From a checkpoint of a small transformer trained on Wikipedia.
Size: 9 layers, width 224, 4 heads of 64, MLP 448 GELU, vocabulary 1024, 4.16M parameters.
Architecture: learned positions, tied embeddings, normalized queries and keys.
Training: a variant of Adam for these matrices, 7590 steps.
MLP neurons of a small language model. Each row is named by its layer, matrix (up: input weights) and neuron, and shows model dimensions 48-143. Each number is 500 + 25 x the weight over its row's rms, rounded and kept within 0 to 999. Numbers have three digits each.
Before each neuron's rows, "fires after" lists the tokens most often just before its 100 highest values on Wikipedia text that the model never trained on.

fires after: " f", " A", " F", " P", "f", " \""
L6.up246:529512502524493532501486476518534521474482468472530476508494448508491485501441526504527478512533510507500525503498477495498515568514499544439474488482499481479522516497531520480503457499495496481448504512502453548487460484494496491491481469501549540509503502500477492518504511476495501522

fires after: " S", " T", "A", "S", " in"
L6.up137:503461461520482501484486490494508506486492511543533481502459464476539481545515523510505526508498494529512491498521500503482443518509516485477551489489502497519513452506457518496514465549500487519496504516501503511488540478522505483480469508542503513500545515489483473485486477543505561524

fires after: " T", " t", "ack", " f", " F"
L6.up161:462500532546486558487498475487519532464473504505518512487464479472480487548462516485497519485488515523492431505509513534501487467513486551500479484476485472529566503502481481486511508528556530497501510474548501510467513533513510472513497490440491507530521478534500506512499467516546529467

fires after: "st", "t", " in", "v", " ass", " ex"
L6.up186:506456513495499515462537509476535517509475506516550509493500505488520510487531492493523496485508475496500515504510504514482461498493456506499532509544499472476511517508514546499499508482533501542544488494527515494474471526521503482473524551506502490467536493529471492497475433498479520463

fires after: " s", " S", " gr", "S", "A"
L6.up428:469484462547509481479511497467542494457484487529501499480499444493532505505484462508494481481502514541444487488480518480467512448550473485495539511517523466489512480480518524492505495523515494554472535500515501551506538525488496472496519505521468476515465477490483535529506522496534516517

fires after: " o", " ex", " in", " al", "em", "th"
L3.up134:465462503551509492483468480510477530526510489507539542500518519507484465499492496476489459546498485471534469527479487550524430518518478530510546506517503472537530492506522484512482490503481480486517488499533507530472473454532524461503527516489484516517570514495458505528485489472529518467

fires after: ".", "\n", " (", "e", " 12", "1"
L3.up248:516484486482500536449522483467533506532505470505466508489486506482485516498490518458526520476515502465496477487512524513519466517530469565471504545472470456556515510489479506528491449504492510503495549479496492508480500544526521518474505524442491488529503483498492522525515449538506550482

fires after: " S", " N", " s", "s"
L6.up2:464508486486519529462525497490503504480524468519493542461467488475511520464506494498511436466485501507523533437480496526490476485477493477479525489478510478476485525522531490476490476510477491517526547455463494508498515544543508511568515513521488511537500503492532526474473493466519510480

fires after: " the", " des", " s", "um", " to", " a"
L3.up127:478493516474475509517491500523485549497481469528466512497505498453488512482498497498498469452495518491445514528490537510477498578536472554448501491531530491485533520464490531499501499499448539510476467513496495485463536470533532472528500506488495463499505507499508501502510491507484535531

fires after: "p", " as", " was", " be", " im", " app"
L6.up63:482477497536496493496495494518534480468462496557487555494543482480483505480515484468528457485479503513479508496483539484536447497446494504493479477490498512553471526445478465480489499501520511504506509506546506510526485488524512498481530469533505517516506506507465512538498499457527503519

fires after: " s", " to", "w", "ul", " a", "use"
L3.up185:471522542513512466482516471545544467501457477527456500508498509470500496471476462516533476527473488481443509519489497503565470506504466509490543492527514486502530479467519511535498508494422519524479465484478472482478493466500568504520474503486479491524539531514490497493520499544478539522

fires after: " in", "t", " the", " In", "p", "ak"
L6.up27:494481471500538512492509479477516468493558487511510477541524455499550511477466476486498463500462486476485492529486501484485497491481478482543499521526508509529507461539475538493533484481497511511478539496516504537523498484526520489515465519437526507481513509510509553473524515494501506523

fires after: " g", " G", " d", " n", "G"
L6.up51:484470486495537492485503509499551489517503505502458468471496471447518507511492480510528457532456471504485501500501518511485544470491516523486522506467485478494513494507490545514511437507442547477488527501470475522479483518486525526476503452503452493500489509534501514479501507508525530500

fires after: " s", " S", " d", " D", " T", " t"
L6.up177:468451504493544524455522510513505553455536490470477490438468505499519495498447496513505506493491466522524519502495485476494523468497507538505525506480521455551526503512468509508507527531515490541495484500500517509498506505559493535503461460509488510468514494512481513543499513533493545440

fires after: " comp", " f", " b", " s", " F"
L6.up312:456493560544558547527487514529498500487549485503483466471503470463510489481500489460503533424523553498456505454495526491460474527506502524509489451489511502499493546488517527501479516560525483425522512505511527549435503531527520488509504490497498510520489486531502464512496500485533509521

fires after: " A", " O", " a", " U"
L6.up49:518519473516482471508494511499494554481508460509546462521522507506525483452483516502498485514515540514493497483540540476523469538525518521495470535524517508491517482453485516488500464505442457481509486520470547533522472475535510501468534475493485506537510499506490515523493500489508534527

fires after: " W", " f", " h", " w", " F", "W"
L6.up323:501511514516521491502537499559522454514522499515507511504502481461488540434509486504481499512486563552504452488542518508469494475522509511521479457475519465513471543478465522524480451503495533532508473522476527507517465474509509544490499499535531547571461483526494532502469483496513536510

fires after: " the", " st", " The", "ar", "The"
L6.up426:503486496469483474469508479509520501509491521495434503478459451551502520535496468482495471492500498499518500498527553494539512492518513519467500512526508505476534500512522519442496498531470534514455497525514547524484516504476528468518523539477518554492467498500501494509506457504483539480

fires after: "\n", " (", " \"", "==="
L3.up215:492475477502527513458509499459516494521551503526474533522506533496486546463525511467493481474518484463530521464501528507494489493541485488469524524478487480504513486484468515489521476527514495508489505543483519466498491490534500520530530459461517490519511504486506510513512506530545494459

fires after: " s", " att", " t", " ex", " c"
L6.up92:472458536512528525427517477472531533471463520484499503493463490517536524493511503484500485499458490531514465460477525468495491508552460524484488482540495480531486517525526481523524470489470503506488480500514479525507516514515529438491479529482501491491534528535471487518496508503510530447

fires after: " V", " ind", " O", "v", "ak", " P"
L3.up153:521529486485513456492516460463517467486501478495522496502525505520491493493520508489509476506478524530482532479487489491500516479506500468524522502503512500530497478526507464480493518485514498502503517561521505499441459552507525482434493526540548504533483528520534485510495461519524513525

fires after: " B", " P", " to", " O", " F", " d"
L6.up370:471464489525523522477519491504503488527499493471459518515565491526493483523485496514512495464494557487507538457489493500480512493501519511463498472444496495498498504503464558464497502509530513495525529485506521521495482488495487470516551515496527481464434495517488502507513501526533560499

fires after: "\\", " ex", " al", "-", " pre", " inter"
L6.up373:473485538533567510459510484486498489488532492482525514498458529515499497442503515453479482492531501518493535491533475548495523506533435551462530541461480473500500437488503510506499450507500504503497513479476519507460452508514488487455502526505505491499490520528514538539510502494500510482

fires after: " f", " st", " s", " T", " b"
L6.up355:493509530518516529495529479502548535464530481484428514500448458498479497545473498479500525525512523472468484495493495520521510519540498501533523516523520499488494514455501537449478480492504520467497515539518506499500490507493501422499527509498481513509470513539481534502516451512521498502

fires after: " P", " pro", "′", " N", " or", " p"
L6.up99:545451512470481467513479497515538568450507465487484488500520486508483534468460505521508476516522501490471481506502471454465542476516530521475475509549469480514520465489494543469477515514525453511518477547527507559498478496466518503521499484522491528513501470510512520537491489462518509490

fires after: "l", "ft", "el", " kn", " s", "t"
L6.up445:506522483535496498483504519523518447473498499478495509449470500535492495462485443491538526489520515467505463534496495519496489509476461484539511513471500510485519482514502518534496502518529503509507529481512502491499484529520524490520465477517461481557533509516442530475500505488486538479

fires after: "\n", " M", " D", " R", " J", " v"
L6.up36:531504464512524533487490533503506509511488471530446514424478483481477507478491500546522500522510462515526556465510528521497475470511530511461489518466503482492493516503518483517522487540502487486485490483527535486482521539538504504505527514483489509550504463480473501529487482531502502473

fires after: "\n", " ="
L3.up384:480479474528526485480504462486468459459518456539508573501534536483505507501500474438508488520511503483505471510524508544501488518508467508450487526491485467485527480526493473515489459524455523542464513506476533531500480467549508474527497535485486490541473484531488540511500495521561485533

fires after: " ", " l", "l", " de", " E", " L"
L6.up305:514484516477521483460560471512496474531492499493504527478487517518481513509527512502517468497504507515480500486518540470453517500525514525491508483499490486534502439495481496505510431527525525500529513562503505492470459558497516537512508469510495478482492530495485512493532491493510507472

fires after: " g", " the", " w", " s", " sh"
L3.up191:507503515524498474502522490525512515514516479481457560470483468494495502528478503487512487486470497522474486539458512554516461487480508540483510513482490435540543480488504504455498492503486518521488473507545487494443508463502532466484489532454487529517532509533522507467522450479494516508

fires after: "z", " N", " G", " (", " J", "{"
L6.up163:532514474468526498462528554502520513516485482545523537490480480485539501470496455530562463489504522524519488519559508496495505495505523505464511506490467536470501494490462494549523476522528530503503541528476492530486468480539501471529479468490468497514458474499488535503505491478526500449

fires after: " C", " t", " c", " T", " s"
L6.up72:504470515487489497501468491510531510504536483484485521475518457522504514488513485541494490501505511514450481508527495484486515499534499501492479493473498466531532494521506458510496474525517513503515489521542501499465501530543489499508486435480491518487455543523480522506508518571517553442

fires after: " de", " ex", " con", "c", "-"
L6.up419:479474527468513529485508465444487534486508448488490476486523473505519517528502475445526469550461502506498496474510536487493541498479487562496465491539475495534486494527503519502509475474477565489490533517470483520486484491530514477543526484494460498471478543518471481532522504479503524463

fires after: " the", " a", " in", " his", " s", "'s"
L6.up379:492467465529529542496503470449535532525526493494524460482502492517509510484488531450524502465490486479499547486500510499507505500494496513478520527493475479521460512508476537479512429490523519498536537504508512531479503496515486506502489462524495513497499538512520486483528461503513504492

fires after: " S", " s", "\n", "-", " sub", " al"
L6.up346:522451510543498516493499505493555520458556478512471497465525450504508525508483514502493526505500486475501514477523530511476504465475513513463495474510511480532509503487504500434514501540502480471500491532486527520511508525531502520533498431519473523510499504512515512514498501493502538525

fires after: "-", " c", " b", " C", " S", " p"
L6.up83:521546503514486529501533484448532488491571496446450541466525492536515500465487491505493505485499503496480481468534520489503503511540499500437521507510516471512464479482457476521519492525514546495527517518511499510501473536524522465526524507502523534506494492502478491533497475503507488481

fires after: " E", " L", " Part", "p", "E", " part"
L6.up56:498532496489530508527561494463508464536492464474530517500489495514490466494511524520508458491525511500471474500547503531510515498524502538505465475512506498501511521544513500521474429489497493493517498490552490499478412466496503485542475526510522542480481503528446490525554514485504475471

fires after: "′", " 19", " (19", " P", "°", " p"
L6.up164:490462462528496475475468530459521514502511447475518468486464505506480471479522494497521524514534521519509498495502485497486505486501511530460494502499517482530518520510443510463487528508531456515532523525528497518523492467474505512472519527493536495508513500514478535522493484516526502431

fires after: " p", "p", " E", " P", "E", "ar"
L6.up192:497467538496523522512510511507540471491486478488515506454507471512490497458525553509546468477457514511517473468476517448519486538480528501477484518488491504548507500470511474516510469510496478467512510500542491545515457497530534458498520505490527523499478497498506542505463461510527498493

fires after: " re", " E", " de", " O", "E", " a"
L6.up311:492491511513499498524495467504478520494504478499502471471476495506521486474537522553520513504521471498485495437489497506484509562473522494508480480511477484520559498510526516469512490487487478466489557541507507523496513465536500497436566494468522534489510514516489522535487447531500484473

fires after: " C", " M", " c", " (", "and", " the"
L3.up21:540474500452539527488543449516510489521499528472518504497497514486510541486476502538491492527500503468525470492522491508472509510532496502450493496521493467569496507496516498533509424529428531504467520513507493563499465531506525491496489508509532517500482493525528492543510490529511502492

fires after: " f", "at", " m", " w", "o", " b"
L6.up34:498507485572483508482502505554509474533520490522494506504540494499440493515467491477524473493470514453500550484548486535541502484504523516484532483499513479492496463473494494481464470495501500508496520488497507493432457471523520491529494554519525505571515476506432538483537437512455500506

fires after: "\n", " O", " T", " R"
L3.up408:550466528488497452488473483495464518475501497518480522502475492485487485476467510499492495491527509554470525501504526550470511499546480482511491495493486480522542516510516491488501437542523504500523521494485502503475504516532508487473511509529500495523478465518520492487512483549506544497

fires after: " G", " g"
L6.up306:500551497531517497464513524530523506487522520481477496502480476471465478514463461499537500499461542555531510488553501507476511510513531513473526465446495509498506524480534489465522454515499509490476529515525512500513516485547513470503496473444522484519460496515501510471494485483517524518

fires after: " A", " or", " comp", " com", " Le", " f"
L6.up368:521517495477521498502500514515506504482502453487425494507530492527492515473492505515477486500527534478479535460474503476459478506498520479474495476463501480516528494478487535446477496536505488497506506511503500549457530480512519485500515495490535509494473521488447499505504455508489517516

fires after: " ", "\n", " (", " s", " \""
L6.up115:512489520524513524449511473475530466524525473489460538477508528458486525517468511523464493506506494488511484508502478502481482513523479537485496503499476485523514475515474487524504462523536500507469502509517519550461491478523515529533508493512572509520487489498509515550471520548499499501

fires after: " D", " k", "}", " d", ".6"
L6.up205:531474513509475485450475517564555493496503474507474483449458485478497479499467486477510455522520490522557495463564522533501488485489488491488513458508467492541478452508522578494492505488540495545458467507471538506493509494521492508514481490523491524558490482487474539493509530536506509502

fires after: " s", " ear", " includ", " S", " W"
L6.up224:494471486554515518480553462464485522481482513500499506472472503528488463475528489520494470487462519470500544500541529517486502520524522545459533515497454481501505496442495470490480485524500488518495517497519536509485481493530531475468523511526510489550506504483508484530478503521482500503

fires after: " s", "-", " (", " re", "\n", " /"
L6.up0:491460504512531505470508490465526528518493495515499504453515518509465518475495469499520510539493501491541481488516501519465470475550476570488522524503505456520489497500486531494527480544482473494509500509478578509485494539494509485492484502491479547488467514492481536567501479552502487504

fires after: " st", " d", " f", " D", " s", " r"
L6.up194:502501528500484496487489533528512499468510472500518466466465494432491500486507509487516496505490484511510461492503499507485507489510510517451470484473470444500529501505489533459520536553507537533480532509509546541481530471502526498493527492437496522519505513504506537530463543556527564521

fires after: " d", " g", " T", " f"
L6.up118:476490476510507486444508553557483464484476473507493481484484468477490486502504494489508442499489519508499493483531509554474554482484543482491476523442467503502513490487500450467498547540520539508531500483522511486440478498515514511502479488476492534513469491524497499483505528531510536548

fires after: " L", " E", "i", "it", "ol", " H"
L6.up57:546490522511484525518551458491447467537516452527456524479515534490497501523522513510507521504490518512494505504531479512495488516514517497479499484491513475471488474535554512497501472550503450491531479513544499524493471512504500481553505495481545541473509509516498523519497469509496524483

fires after: " T", " J", "l", " G", "ri", " g"
L6.up102:536519521474543481459516506522495442511526443563473523512429523511497466504495484512530481524502525477504502479487527492497523473473473488482501507478502499475557467484476505535475494493516529515452489513533519462497484514561495503504483473491470513502502475552494518486498492550490525454

fires after: " is", "p", " p", "on", " be", " ch"
L6.up100:476512492491493520483503477459501485497507471541518551535550458457522492492538542496523499519485481470501500516529497490509468497506475454477510484494483493503453513465515521513509530471523484495495508519567478520519524481498527470482507470469506517507497524550520471477499501508498494449

fires after: " S", " Con", " ex", "on", " in", " In"
L6.up5:462475475483528486493500521483518555487488463574512483518476509534512466482522524513486500500445510528518522478492496506448483515487523497453497505509505487511510480531490499491494483517483467516492506516530534515534499530533528530481522559528496482508526460501505482478531507511525512486

fires after: " S", " C", " s", " Sc", "S", " pr"
L6.up18:548506480485500528539532522518526516486524467456482518443492457529452523535503523498484471479468526470456461450502505471479520537527502554498481494483498483525500507501487508444451446548490468466514478527542523549497474524518511523508493476492533540496457517528482514524503505491495553499

fires after: " R", " E", " O", " V"
L6.up170:552491485473505480494524514524472477452514477534513511471468543511559470500497500496516489488469524503492543446498501502468533515483528478476452513501491494526551513502470460510505489542491536495568529568523472489508481532518490467490489527525493539478525515488479501499469469529508488507

fires after: " g", "in", " G", " the", "ep", "H"
L3.up208:468514510520496468523496465535537522524510482504506493469467512472478507482533542522501490492508518471475502480494535530483494512587472482492517490487530473551552489507503510520467485478507481515499492483485509536450520474521525495493482502476514517543460482497518510508447485529522534514

fires after: " b", " w", " m", "u", "-", " sp"
L6.up290:495497479478512459479460499498528520522501472467478552488503520477506491532478443488513504549475498476467504477487493480580501480512489539517520499521488453512571473457506486471507502522482492478452494536527516468497501530494536538512484501474484507506509489503487518524468527503535474493

fires after: " S", " s", " gr", " sp", "os"
L6.up69:505504495504496542522527433488455497468505490482454530512479467502476503474530488490495456491447499520487539461477558513513496475501540502463548484503501498515468491489480528492476479506486498552479525505505527500511515508488502487513524494513475504504473499507519513559514491560539539498

fires after: " An", " an", " M", "c", "th", " ("
L6.up353:473486447511504471478520487484510468531498492492508517526511499508507486435478489526478496557480507507496411478518486500501493490511495499480530475501509469532536504547508487508479469500457484515485495528505491505469466486497510476495475506509485556493519502518498522534535470560486500508

fires after: " S", " s", " re", " ", "es", "S"
L6.up377:512470488531520472444579467539514505508507498503445543511501492524488545479457491534527496477509491522481511490465551505498453506508487535504532476490516457493473487547508497506466476489537508504481540522529552488443516503506490510497521522498491492470506493546505510495528503489523524483

fires after: "z", " g", " G", " n", "az", "en"
L6.up105:506554450488522494466495498506495531496546447520508503502461445482525481536482492507466445503505533509527498510493501509496495540491538491521507526474505503517564477492500484539470515490527479515482503490510506518507523490509512539514502422455461481486515494504501517520510517468491541462

fires after: " v", " V", "v", " p", "-"
L6.up31:493471507500536466507495509436505507504530458523503516512510532499522512482514454544511480512520465511487497463502472462478500494497461537466474485492514484523470519507472475505548449518527516518487522576542504488490473513506518490491492531524539512495453504525527526505527485504533478491

fires after: " Re", " pro", " Pro", "for", "m", " In"
L3.up318:499467545474520522500495499505472527494506466512498514450523516526485520503489490511553498477491484493494477551498516466476456504529518506481488519531491434534522519509521489452509516492474478489517509487529518537493462521468523534499460547528521484499523470512484504525465464494495505483

fires after: " s", " S", "t", " Sc", " st", " St"
L6.up133:468500453492478515509550503539478444469564470501454469493469477523511517511481508506506523506480536546489476517463502477442499484519478523488476482462504499526523513467509504503503548546476521494498519473552518501507533493490546510527504467482468474517560511565444511481515509493477514523

fires after: " pro", "er", " Pro", " ad", " con", " de"
L6.up364:492543548467468479465514504496493524505499508513463445448522508511461506514528514467515474514466476547458501488483486493468518512494477515460470521508477437505539496541542474449463493484503500466500472493513515528522489488490526506521484491492466515520501516520550516519490494498531468500

fires after: " st", " Ch", " w", " W", " St", "ar"
L6.up180:521525486499475484436504549521558498518495500519475503510507465505488508530452442517484461495506503483503493512485495501502505533531529505464501470465459519490477496440511486470506556533522483496472466502542502494496503515492507461516510495459522501522501519476481483477517469502513531488

fires after: " f", " O", " o", " b", " F", " B"
L6.up47:533489497515554514506485504521489500493460484460496513508495454501503466493469484491501508512490489485452526491519492535531518526471551506462486492448492524531516507437477492472485493514506494469539510497492513481476476473497517500468545526523528535497501467522503502527530508500518487519

fires after: " D", " d", " T", " B", " St"
L3.up152:510481502494494497471528531535521505466526487520453471500461482455480535504447495529501434537489501472510477477523502471516538483485523511466497494523510485493530478506528526479517459527499523525485480501487496491513514489493504485504499512501521550499512514529523502507527521522513536475

fires after: "ol", "oc", " Con", "r", " En", "ess"
L6.up188:526547496464522528472496485461557509511528463489528485496486450533500453464500509511553502517505487490480526509516488489494476510483461465457490529516475465495490500517501491515508481493467451488523485495551498497510483573521528438544486555548488522489505443522512495488499503493491500491

fires after: " G", " g", " K", " P", " St", " M"
L6.up134:512530447480528491493501495521516511515481488522463479488517432440497498509509500540554456510505499537494520470514533453484537502513497508514514524483483478524493484447540545516521496499526489472483469488483533477543514488527504527494521516514496472516483459504509507486538539497509511487

fires after: " N", "oc", " M", "g", " Is", "as"
L6.up317:496506452522482482484488508478484521536475479549516559534494508507523480457532510536510489499458496498517458482489502518503495501471502493498508500499460486508489497531499489460496496503496541512466507501532540448476468501550503498518511495519487515488515531541517536482495491501540513473

fires after: " the", " st", " d", " sh"
L3.up230:542518491519499512471540479498568513437504490525494496463509448485531539480504482488484493488520510533488503528511525532491472557503437517496507502502515509458526473492460551460508526519514531529468482508527495516475517484506530474532526518520487519489501513520488502485464519521508498497

fires after: " f", " N", " G", " F", "F", " An"
L6.up321:486540502487479443476480486528499491485518491493473469492479479487495469462479472492501484492474547518496491520514512513496484530500545473462479501455541499480544514509500524494499531534460507505481440530529531467517511500501499492504500463501534538530490479584520557490465517545497542515

fires after: " R", " T", " L", "R", " l"
L6.up217:525473514551491478486459517489483501533488448510531479485474487469465509523508480471512493495522523489513467507515484550482519467513488519439471503489457453498520496494471509481514513524497459559508500538522549470475485573493496493515508507483492544508470433533512489523562514536520538493

fires after: " O", "O", " o", "ed", " Y", " y"
L3.up108:543462484548527448498485495525494521491486498526503520490500512511507486499506518492502474545478495509499498440537493526559485494476507509511515521511484469513540489457518500495514498517481511478537518532481512484452454469506533439488498494479472518499508516493520504512565457504525505536

fires after: " (", " (1", "$", ",", "{", "\n"
L3.up298:534461476473520466443545490486499482491531455549430529475492539504507557503497456493467492492513486499498531501538477498492470518538521528450516501534496474553509516500511474500498495512446514521495523513483514532449520493484536513503526459489514523512551534484510534511490494514544486525

fires after: " M", " d", " D", "al", " B", " K"
L6.up249:500517483487490497480510566527498489523506464499525469528534449486476497493504522521539444502475521513541515507512537473520512513448560457480496461528481469501472482508505484448480497512506509499504504484456540468495476460504497494517511471509523497520513461480528497538553475532517484530

fires after: " f", "oot", "duc", "er", " m", " d"
L6.up402:465552508491468519473487486514500538536527502529499494476452475493501480512466493460543472519496485471502502549510527518534505480493508512463524476508475491493499515477559552491473457500509458530480508538508494484488464496501523537525524500466503525509496524466488539518497469483476541486

fires after: " L", " H", " T", " N", " J"
L3.up79:570505505506497494497547482506490486516478477536456491450426477498493468569525542494504451461502523494470506524509509498535510503519536484432468486479539469521517485518498489523530493510475498463484502531526509487513475521496516488483469548489452497507528456549507481490520480527490503506

fires after: " m", " c", " sp", " he", " w", " dec"
L6.up404:517500484462478497502534521460510495529500456478499503478508528521507520510503426481494485473467501505489502512532525510530492493514536522496463517533515492484490492565545519502522468510490541517498484523510512511521478554522528526492466501485487476543481509496499527525470501508521471479

fires after: " of", " in", ",", ":", "tern"
L6.up222:511502526524538541471557511490529501508511435524524523513525448485517494522516506498500506503447541493489498495529513481522494516547460462474506484446476490501507447511516500515495498494531489532502509490508571503488494505500489494486509513478498542484485518524537516495494489538543526478

fires after: " S", " s", " g", "I", " H", " C"
L6.up348:545500492506497479470509490529520529495529490497485516476469468535479500496491489506482505519510509459473500526523498533526530538559522507521541526474517495545530486508490484460452466496518523517515469514502514519475509550490505522533478471546522559512505512498488513502462512470536549507

fires after: " m", "n", "m", " per", "ar", " M"
L6.up13:546489471500517519462534529478494515558500493528496516522501520493527475474431525505503476471498472520492516520492482548489441541473498504504557518515483470521538503527513497507467479492475470480505523503504518504490447479503528487524518505472512519554516534517459528533479460535509481469

fires after: " c", " C", " E", " R", "e", "R"
L6.up85:528509536517497489513503513484469501517463520504520482447486502534494505518537495501526532503499499514490456490516498542513529541559510510469466460511473439517533486524488497515516468478486490460494497515514493498458473497533517495451533520472492485477474494494453528515535493520494534446

fires after: "S", " D", " H", " S", " The"
L3.up343:513491490540485486476548486502553517479521485529447508469452475500507494468509509532487493479488543564474472456491509498492497483510471491467523484487512471521483492481483544523523488505501521507481480549532495502485553517557481470512462474526507500526488496530494513512546506555518518493

fires after: " c", " C", " m", " rec", " le"
L6.up420:487486488481495461507491499494501509552514489463490491517553525528499487536467463517497439549472521463493517455545516487508519496535524559513486519478544509498513486481521468435502510537461490496477463540511490529503489514510542494524505499520509482523491500520451488506534480498491518498

fires after: ".", " a", " A", " \"", " (", " de"
L3.up325:497493492493515491467535489521516524462500458470481469523467504510509493460459493497527448494492496540507529466534506467499535511503542538479520468540482495497491484503512523501506452484513488487463475495478501529467493473488500538517488480493480489509474515482500523517561520514517537469

fires after: "-", " (", "b"
L6.up211:474493505515470484513525504465525522523548480479483582455492476454531520506480495489520486523502511524503499467482515473499500502512513542479475530506469489511504492521507538511484432506509500484509537546496515520506506492501512512511494485520484506479481514503508507559494508502520524464

fires after: " Con", "on", " con", "r", "in", " pro"
L6.up25:476469505490484502535501525464517499482515469540520481518468494541440478492487517509514514462518501487521493472520487540526452523491496489481537507488445532534512497532511502497504449472505478468518518491531538502486451502475516467497491569510518503486451531473492491483484442498520523479

fires after: " f", " P", " L", " F", " to", " a"
L6.up215:458511532512505492494535496496500434501490494501495516477532458482490519502514472506521510507468512566492501515490517504515520451524502497487497444510546431464521480471450496471486503520539502525518484483501542480510473478484487483493513508469535497537475499536508542514495486491540555450

fires after: " G", " At", " F", " s", " g"
L6.up399:507536493489537493519466473521515480495524435519485456482472493441502457514482498523512493488465524515526508509495476532475508483526493516475502522458530513522486518490472530484479479519471506501526474489494512497530507529527529479544451482465461499532500517537512511497459516505500579518

fires after: " ex", "re", "-", " inter"
L6.up179:488485521563508467480489476516473509469514491523486504508496529494497471484455517487505520469498523540525482460531538521519509485499501528488532549505502493518554453512470497541531517542460504515483482505499503546449486490513489470514466554540514494498537462526506495541466517519502519535

fires after: " ", " d", "em", " D", " U", " R"
L6.up408:491485515471486530479506522487528511509525495480537481458488491515536456438515465515532475530489488476465497493495531543499497515526495534490461506520505495506511504479447519496501506477482548494540490521502506499477450475534517522525523555496480481489504453558519518501535529558509529481

fires after: " R", " U", " O", " E", " A", "\n"
L6.up325:535466545484514518475495524531499498483523479528510523498465481494521467472492518521563484492513500530500496482510522514513490514518518490474461536466475499475520476467456505479518503513503475470475472477472547502510510504567507506497530541485498516468520499491485511477483497512521533450

fires after: " f", " l", " L", " m", " 4"
L6.up46:512534462487514507509548516509521496541527471513476485473500491468482496536497450492494519526488484519494532501530508529444502474523527513465427449481445482539489512503482519467473450520539516500494464535516529454521484484532512494465524475476506509518522530548490492488471468541500514445